MLP neurons of a small language model. Each row is named by its layer, matrix (up: input weights) and neuron, and shows model dimensions 192-255. Each number is 200 + 30 x the weight over its row's rms, rounded and kept within 0 to 999.
After each neuron's rows, "fires on" lists the tokens most often at its 100 highest values on Wikipedia text that the model never trained on. A number after a token or word is its count.

L5.up1891,215,179,184,205,230,228,213,200,164,223,194,193,255,231,231,173,193,171,196,189,160,186,194,231,188,184,170,205,208,297,236,175,186,198,167,196,171,171,205,232,140,207,192,211,166,216,256,150,261,192,156,230,228,217,197,164,264,191,205,202,267,196,208,204
fires on: "." 25, "n" 13, "nia" 9, "-" 8, "," 5, " Switzerland" 4

L5.up174,155,192,153,203,217,216,204,188,157,177,200,232,197,225,232,228,111,213,189,200,211,192,150,217,192,194,182,216,185,242,205,182,201,151,212,242,144,209,193,204,225,205,212,266,199,219,216,153,247,216,194,196,194,201,205,239,231,238,182,187,190,198,204,158
fires on: "," 71

L5.up953,245,180,228,196,198,195,201,207,252,202,171,202,189,204,199,159,245,178,178,223,213,216,186,241,190,181,171,145,205,202,228,166,205,216,246,234,212,228,250,188,211,183,221,151,220,242,171,241,163,268,211,192,180,179,215,183,185,172,211,219,141,224,199,270
fires on: "a" 21, "r" 16, " A" 8, "e" 5, "s" 4, " Bra" 4

L5.up349,250,152,195,207,169,222,180,230,215,176,210,219,159,235,214,221,189,213,143,221,187,196,163,214,184,225,194,181,188,193,208,271,248,197,186,150,235,224,267,150,133,166,146,256,213,168,171,179,211,238,207,153,189,184,199,217,162,201,187,302,189,250,211,226
fires on: "s" 31, "," 14, "i" 10, "n" 9, "h" 6, "." 6

L5.up1245,171,164,198,165,237,186,184,183,196,216,233,234,188,213,267,175,210,216,234,223,181,233,205,202,198,192,169,192,198,225,287,199,167,209,226,194,220,196,170,187,137,217,237,216,134,230,191,211,183,203,209,194,181,138,210,181,208,186,254,164,224,194,227,198
fires on: " |" 38, "|" 7, "." 7, "a" 5, "-" 5, "gl" 4

L3.up1099,208,195,183,162,239,203,204,207,192,187,180,247,195,215,251,230,245,243,175,196,187,219,199,170,204,175,120,160,209,204,198,195,138,188,218,118,235,197,199,205,235,198,197,180,185,251,231,195,163,225,175,178,157,109,226,185,208,173,186,155,263,208,197,144
fires on: " |" 55, "-" 9, ")" 7

L5.up496,247,203,254,142,180,203,206,214,216,226,202,167,199,226,212,214,238,163,168,166,192,195,205,225,219,219,187,141,198,174,213,194,139,154,260,235,199,238,181,232,222,220,191,232,224,147,149,198,234,205,186,170,216,195,215,215,133,187,258,190,139,276,206,197
fires on: "s" 34, " to" 9, " their" 9, ":" 7

L5.up521,226,185,199,144,197,152,218,209,166,221,188,185,169,199,229,238,205,250,192,198,202,233,201,304,188,157,261,189,174,231,269,166,192,230,207,183,188,192,145,181,250,248,195,236,215,264,139,205,228,185,228,143,244,149,247,195,265,166,212,191,193,223,225,210
fires on: "s" 28, "r" 25, "us" 8, " with" 7, " was" 5, " were" 4

L3.up656,158,167,239,233,128,264,227,169,161,231,209,185,221,191,198,205,215,205,197,201,199,193,198,192,183,227,191,185,190,198,172,234,176,200,257,204,188,195,204,155,180,172,201,205,195,188,178,216,239,253,157,200,207,230,186,212,187,200,173,201,215,236,230,199
fires on: " of" 26, "ing" 13, "n" 8, "c" 6, "ong" 4, "ng" 4

L5.up788,225,196,198,225,194,236,193,186,190,176,199,179,222,210,260,158,220,196,224,192,198,168,151,208,268,167,197,235,252,165,189,177,175,221,165,157,165,187,187,140,188,221,218,249,175,184,254,201,141,190,140,209,182,174,222,157,164,224,202,257,215,224,210,210
fires on: "s" 76, "-" 8

L5.up1832,207,180,209,210,140,239,216,152,183,209,185,203,217,226,152,183,159,209,222,222,182,205,200,276,169,205,190,211,173,234,182,201,208,135,216,261,206,205,207,242,196,186,166,260,183,254,223,193,212,209,156,171,227,203,186,179,209,200,176,202,272,228,223,168
fires on: "," 72, " and" 12, " of" 6

L5.up1193,225,147,209,244,160,215,247,191,243,191,173,178,240,161,226,186,229,215,139,177,200,170,190,254,247,136,217,219,176,219,230,227,226,232,217,197,196,223,191,157,205,215,205,196,208,247,216,195,187,252,133,199,235,136,227,190,139,160,221,213,211,235,204,257
fires on: "s" 49, "es" 13, " are" 10

L5.up1147,222,183,202,140,233,211,213,206,226,209,143,198,197,232,197,195,220,180,194,175,204,222,203,258,194,209,243,190,256,181,212,213,139,193,198,194,180,121,170,232,176,171,121,233,255,217,118,202,233,235,215,116,215,176,197,181,195,209,170,175,212,214,223,203
fires on: "s" 28, " with" 25, ":" 6, " by" 4

L5.up1985,247,166,189,183,217,166,231,186,225,169,190,179,156,202,181,145,174,188,220,182,187,225,196,213,228,138,182,214,155,144,230,189,196,190,194,207,189,223,212,231,224,125,195,236,215,265,202,190,149,239,162,175,204,168,242,104,157,181,157,232,188,191,187,230
fires on: "s" 41, " met" 7, "," 6, "les" 4, " but" 4

L3.up1319,181,190,190,200,179,175,212,209,218,262,262,179,223,205,240,229,221,163,177,243,171,242,190,214,191,246,161,187,225,198,225,183,161,252,230,189,202,184,219,212,239,198,135,201,155,233,179,188,228,133,207,206,223,168,178,227,204,163,238,225,200,253,187,202
fires on: " |" 37, "″" 12, "/" 10, "\n\n" 4, "\n" 4, "  " 4

L5.up746,173,178,208,179,205,252,219,199,185,173,137,217,187,205,183,244,173,256,192,202,157,179,170,227,173,174,241,277,183,213,207,194,192,161,188,224,207,192,193,212,160,196,162,232,200,234,210,204,229,218,210,174,201,189,202,267,197,212,165,233,174,180,194,232
fires on: "h" 26, "en" 17, " of" 5, " to" 4, "ly" 4, "ive" 4

L3.up635,197,161,198,182,204,205,204,211,198,144,161,190,195,273,200,203,214,212,153,184,209,124,178,219,200,232,132,236,241,216,200,245,184,202,244,141,219,182,212,161,209,181,202,219,200,228,121,193,175,255,235,215,238,195,226,185,202,158,241,242,190,196,198,277
fires on: "|" 33, "s" 14, "i" 7, "g" 5, "et" 4, "p" 4